Weights of a small transformer language model: vocabulary 4096.
MLP neurons of a small language model. Each row is named by its layer, matrix (up: input weights) and neuron, and shows model dimensions 0-127. Each number is 500 + 40 x the weight over its row's rms, rounded and kept within 0 to 999. Numbers have three digits each.
A block is one neuron, or neurons of one layer that tend to fire together. After each block is what it responds to, as a language model described it from the Wikipedia text at the highest values.

L3.up351:537409481474562493535502480451464511434509441514456605464442473506490439465505476537537462489493566502469467471475484489492413496482537529517532568565500474503494557523484526458531493468478506491515438540451470543458470522546502475491531461532491499453464493465478520504575521567468476504442522526524578406476490520452482489489477556491465554484494583484493472570514575453537548550511
L3.up511:525403475507476503537528556506467441509466559491560539544493474539488520425432505512453541445511485491535480467517479487396572504477504517474545488505524452502515433595420519508475524488431594455513495582482528412447472542436496450472473524506491537478502503476480478495482518558446501512494502557572520456452548524526525455494461462449487509593443496472446466473493524477483548571454
L3.up604:558483550506458512500484524552520455459415450501459487598470481531483540512436491550461506494538477471577450454473447508468509508460470485511520498573553531528551506553468509484423468528510478531521434479523493450527537587473516486459545525578507479508449520470471444500517485543547543423482468488438531472601489471549496396500443480499490481588496551508532434470448538442492584533451
L3.up673:487567505508472465477513446552500449468504500454501516573562479513502487526525485518515468548556496465465418464540523489532413531512442519497500514547527424525553511440454511467534452546550516483509408517429496445508474586505490497472532494417568482538519549466560493418481528533540459499501527486472485528545515504521452445507545594468444535480524502487566456542463526522494454444412
Responds to: The word piece right after a lone capital-letter token opening a word, often at line or heading starts: F-or, B-e, S-e, D-ue, T-ent.

L5.up61:416595496483502440473479506415487480546444504552508468523472504538514464480461479543510557495452467489463480538469511497433480536505584533501566506495509425557572447517456500500500534523541495507525527561486528482561529500475514501493488442430442594566507481474494440484492513524538540502490488435555505524511496448530491501512452464498544485525534589508552577567512553477503438482496
L5.up121:452555515469479546523508518546557498452422479548487562400479441467474477513537508485520462477495462537469500475491492446453568510525525517520512439532487531492583482508587499551489524538558579520522430567519435575515536501499527509513486462459523414489479536480492498483502451501481424443539477412499541470448518523498517489506465533490471455517528512517450463476519472497537517525486
L5.up149:395513457454491484516449494413540527479534540559501483497481479536476518552537553505523468516523521512503450436487508578525447570545447514526468499571551499569590460458535439491499555504578540522537495490529436515536548582493473489557438499495437502496461487511468561465528452535459521472493524495519476481466498374503478528535479531541518465523508419451549555477486454465509530464528
L5.up179:442484536454492503502497504422551493456543546562456487613478507491470502518453534491435421465550573541578518468445492495467527469510463515512496498573534473559473471539539464483512498519527517499560477582494501482509529533521529476527468548494530458493525508408504545504575504567442467542505485444468486425551520489520424511552461477435446533508565501470485548440524438475462510430483
L5.up211:407482490516461502529478448437538500488485605458513486545375510506416469529485447600510531510560433546495466476513491510409492541454562501548482462563484505549564467511510537489516503492523479489457527518528518548498572538508540492519507448537537469473532482490512477489542535471520510463509500519544504460483501401480534513517509534468510496497498512475457535503432476525583494428518
L5.up249:450561552510505444425451499538472516484504487551537589482487531455501460530499459545506502529565486499467419510532487433424458444494556523538485539523463461543497409492483537510468499477553579499471465498473507529561478502539579431546481534436528522466445466423449547517547472560507457468478565459531548505558500548443528504447527531498480489479571511487590528504528551511514453556531
L5.up282:392503457532526482462425563527531559483468546504528484470525515541536464509477471580484518451469488559461453460500472599409456534486516409464541508488502509521539522566538509462499567471501487482525479463506463470489520456493501444475536490447507441516480498523471497501462518497489534440486587386489421464504441494490483429431523442521500478522538595466509511494520508460534487468578
L5.up428:469457457474488529537513466470521532423430554501538576513533426532425451502418502550501514526513557432529471525494432503487496433517491547460547524516519507514549510457499511448500550507483577585517449521450505505527470544489557430482525502476508519515472473519471463460452558505559452495486471473533422562466486486431533442509482538509471477480494552482567491495546489464570485459470
L5.up463:454543421567451468444487524489645590491490520514437555461532497490448555538488540560572461479470517522431549480517521561476563551469514526540490508549517507517490541467526502516488557474519515461517495518510515580485488482470494426479550524568449557491439479535520495579560456544502504553468559489502540467513605515530542493511422556519489503548405488562442526458513528558488462493550
L5.up483:475519532476493510508458556522518536503545500444486534468507502520372482469474543563563550548580533480514518449511477469513483536469501470491538472598498469501514520486471472501502525516513496560484454524527443468473526520477503428511488487545567460520510475483566476539487474535507500554490520483484444408521515447502514438515478525518450512494589507545402546514497469514439465523439
L5.up518:502563512501537479495524511554525550496505520643505492522507475525462490472568501537514450471481488441504463449566537561550471447533498475507534537571550433477521460504440489539476486553517589505574501502566438478510522549521552469558530499431580440509469489476519525527440447516491406470443513407508424513532534481525499392441517559494438497521526533525496551481522524512502485486519
L5.up553:512473586481442530523396515511507517493512472501431429507533492476477493512472496532456582460475502504513518504461542513442487473549492487470529543563510501549513493463534523460548520397559515469447493569459507584529513553522513465470483443434540517487539497514441485589448518520435457504529524491529444498517484504524517462546436510459477490473453478539495553444464546466617511431535
L5.up660:414499556524482539551490502502517541526502534564567519487497446513541542473491542551483532386519482552503526483467442538574473472454524575428579514513570549475585445498551501517560551451481496426569502497517495458490504513564487498486479504506462514549458498499489579511516447507505452475486470494532536413515529501463488435532418519434457514539599618436439456542491480542517457455551
L5.up661:474527577441531546464544540513506571433384511581528530531433500557469502455502509483527455506507538483436509515474533518450491561536452581462552540515508495552562502535446478467531523495571542504516443521513478460528594505486478475481498520487537539490495466518496483556503465524509477451496492530586472556527453548473466492467508550480513530529515611543521475418469492499505554502548
L5.up662:438537532458449486491511536540566477440481519590482550478609508525502411448490448539523525417504511547539449524500508485497453489531495514489549552556570497504519522488504486532454564514533538479494483500477501514482485459540610511441547428492516524502509510488498439554500456537502509490498530468556447444482521509500418422509467527558421520465461531529502494593513441395562459479510
L5.up749:496415493548449466465503437481520519476432512504486478494513484471474500516489537549489532467502539429526567481492518478525459479567556461508472491482579408511576518435492576434493506514509476493506550499516482485473496482570485485521493478520562509465498465509548504537641475534483493485557478550532470457459492469448489535525522497594493575541571535513516430534476523484544484509464
Responds to: Short vowel-led word pieces right after a capital or lowercase initial letter, mostly in names and rare words: Sc-al-ia, H-ed-man, T-am-many, h-al-ocarbon.

L4.up741:441497533517471505445579510585484488555487456521495473488573450434529539502542504534495465465471506450483449548520508462582513413521529482465477506486441503538461487496501463486528536489430505474470557492532459492435481435498497475510513575476476510529512548367503503534540470622477573490476461481516532434432566521437513523561476467472459497514553462496499465545539591425504515471481
Responds to: Fires on the piece right after a lone capital, mostly M (M., Mad-, Many, Miss), plus empty table-cell pipes and newlines after headings.

L5.up44:516528484554525491532530494492553502497546457512522557486492494518492490559499518439556562487554430514546494499491463525536513493536506564461491523485556483437531514505467466462528512523506457439527470484502508498549592466491508512505463469565482475528431477535552494559578441516477492493486579535487523454488545494595492431557581519580507448470506515533454467543459558495578531417471
L5.up125:462476580505453534523495498486460501488472446495475530477495436493507517530538564538508500535445525520529506486490532480513462469532464467486464523517469413507450445405479559540509570476521487500511495548455538522498491535495488556517525538436468524492484458450502515547480458540546514501477434487535461523552580480505519498541474510508490531543489540604463413504529494579565555485572
L5.up187:469537500508445525482492537501591584508438496539521553465570510562379516499470517530536505443485560481512466504560512508498510501451461498481561482570532466462551449477525505472539497534526506480447532541464536494451546484466553582483513571420547583475539432505467438533475501511543546445587455461500492495548484554530474443509530461514493480479497514499499508572525473534536534457489
L5.up230:548537474480538536456555514531512472497525455565480510526467486472567468463484499474558573480467560514517469460534534494556499523440511497508480639532427513504463510544486508551420550491519470486516514551464507541528536497519462538486503464435520497509467419439447482607530513526565530554551468529509457480472546541479517523575518448524477481480397468550521509512575530515550477446502
L5.up406:488490530480410528465503484459476487535494472504484498512625497490393490533462483557564525539485510475517549468485537519447469487474473522509435510522566510482445473470484476546470459479515532496475448513433472483554488457537557504480493503492380482549467495502485470491471587514517519573481408532534486550496483466503509508530591546484472522485460564490425525500567460490486407507541
L5.up447:508428460513465510516523548521507439513504517456532477494468525435508485551558473443468508537513489465473446457437566441468481451475464492452484431492455429591557531515493437517444556480538551542442456486500543460530560534461478479480558474467470531408549535530491507541491526528499535521498432486526529495461589548512520451511469492487442523517461543615514441501535482556480403519476
L5.up459:455478484515498526526497464552478523469530560546497542412525451505561458450451512549541474492596550493482455484502465547574510488483499466497534407534519463457520495534485447452523526536482479462500498542557476487490423528569486430514439474499504504460490439529452624409606409581400542486480436454488493478490529466491443467507516458554548463462577495484503487555547505543502443510492
L5.up479:537513495432446581470490524522538498464503476546542424506497527531478463478505520449518454571504561546524482488538468470496529556528518495538541536493477512524541515470558540528461464486520556529544470577456513510560525498434543532514456499482496464488420472477475500561523511586515489487507471518527535502475551501485406462529477520507443480453541509465512464477481537532462508474544
L5.up481:504503482441505514380571535533462515475489510501527548457554520546533423519470503546558545509470523507556487511518481514554526516575469572423493519491475529494522519544532511544554511504467494527459470464455519518411498591558474460443540498497467539484501467455455551450508465522508451491503495503531482507441415422522417503597466493480493513504555506481440555541488595482530501533503
L5.up569:542510511520535584483450516513458502567440511475446464508520502476476507505493515523531503570537512480540465473504511422456505539567445585529526484512462427529474541577511490471454434497564510468507507443491570447550512480444485474436528475495462414489528569508582508559503422479540486454503535474485504519486477482485533520466517509456514521568530441430502428569584473458524464436489
L5.up596:487496551483453527533526454502454528520500486443556526528504528568489429486482431492464430496489460482572514537508456428500458482491499548532553467545461512502473540509466490479477504486397603481481453487510474480455503558546509500558458541458476525580512485420529511539504481509496540501567466489533551474451555528492611461536513540502497471588520536497452514541498489517527510501570
L5.up642:487512481450466454542488544505470516548530503433577524455550459459508489511525557545452474503498449516556551539537497475529536526453539517472433549540526586503514566502507446566430469487441516485480460461543465492541554475543503507488476540472474393515517585474499566565452516493532543499530433466538490471422535504529511481483531513476430523541465521545504446445488537467504537459515
L5.up685:484440502456473544496515529467444482577484502444532444505550536494503472541531570473558555489563468586565510476486527561487480473514520541530501468474468531490496482557537550532515452442490513415505519527548552423497544528502587509490451486456487530478548515516514485475510539534498494474523528506494507430516539495508505483526520509554470485557535503495476448513490470475486506502456
L5.up704:515418498459462522480526505522497501476451447466518476486563444524550521452513488558528412473495473531568456466525465468521472556484516503514451502456516437524473531509459545482506453432497560456548496562454547421524597509522470427429521507501491495498501475532556478610500497474569527494473493469540450461569512506473505484461464472452451520498552530509501492597560536423536450509591
L5.up721:511472507512463494444499525510442536459503456462485516480500491527506513514511544489498509481572464500592456432529495506501410566633450596507470531456504442491596523536539445550430463496520479476468485569543532501503573441440485544494475448472468467554460478533555510479576490542510521509516436441499509513455473471497479544470503559494497500500498527454489466508502484478511496502466
L5.up766:526485507472453473554485456514490535508511471448474531498500442524490477454432484508587585513494495494508521504464520408490517604489479503491487378519429520483499486455550503545484520420470509470531469464592525458547523453517535499494447481530451512534540493421625479471451458500480500429541496540551440518433556539452492478487516490498559480479504529493554499488538513509438489497499
Responds to: Tokens inside multi-part names, especially middle initials like C., A., R. between first name and surname, plus name-internal pieces such as d', De, Mc.

L4.up699:468484502423473510535422574503568500508530531485545481533485532553480500440514489522542565535506463450528521463465537513449460477550491485462503557548485467466560419454467533516527496491501506473516482557522469447520440479498438464535473577470469534489493507495476529486551453532539542574511505459644476517444500500577476389473460454495540484498492513530465499478500503445541524521548
Responds to: Short word pieces (often one consonant such as r, l, z) just after a capital letter inside names or titles, as in Gon-z-ález, B-r-igitte, V-l-adimir.

L3.up66:532447457471503455452497498541490545576479559507426514531470549474489526541502488597465516501484454495528487547421517519474511528511524505564483535464562472495505487506475444500542564523411463476489525457461466498516465559559512522503559509465542443500445517452511584554395507587508466527469488483493486475469522527571488476514481533423491489512548476466507593528481534482532489507530
L3.up247:520497454536470447529438472513549437463532506435516481451590441542497441582501471465461473547533468463574541463470547524516498527483437505437551469560499480398417503488500495485581464528546497489492411549507466478558539496457523537515483499484446483495553490470458521474472462590505495482510451463475504470513434513551512386525542454481458440576512500560519460477591535535553519524522
L3.up361:458527473415543406527547493508527586562463465526538540457482422515461465477430491518536499551554447549544533520503560514441471551620421475546502464507465448577492483523488482513533555441567533478512487460456527464500582477468503474503578443502528468536424351475516527478523398542479540508486518491487535460459501538552517424471548512538578489593481492464528577510498449489472497496512
L3.up760:555530471522508464464487435547419476576472473527461453445538452534485472518470495467514478505493470453524468461475540469523476471427477495493486547488432456465550534540471472584478490545567474457458492478426512456519477439411462534547563477441473457520498468488479629514452554446507462481539463426455495459511499461484549467484482514480465539568478479449431548536537517522575512502495
Responds to: Word pieces or middle initials inside multi-part proper names, before the final part is complete: Cre|we Alexandra, Joseph H. Lewis, D.C. United.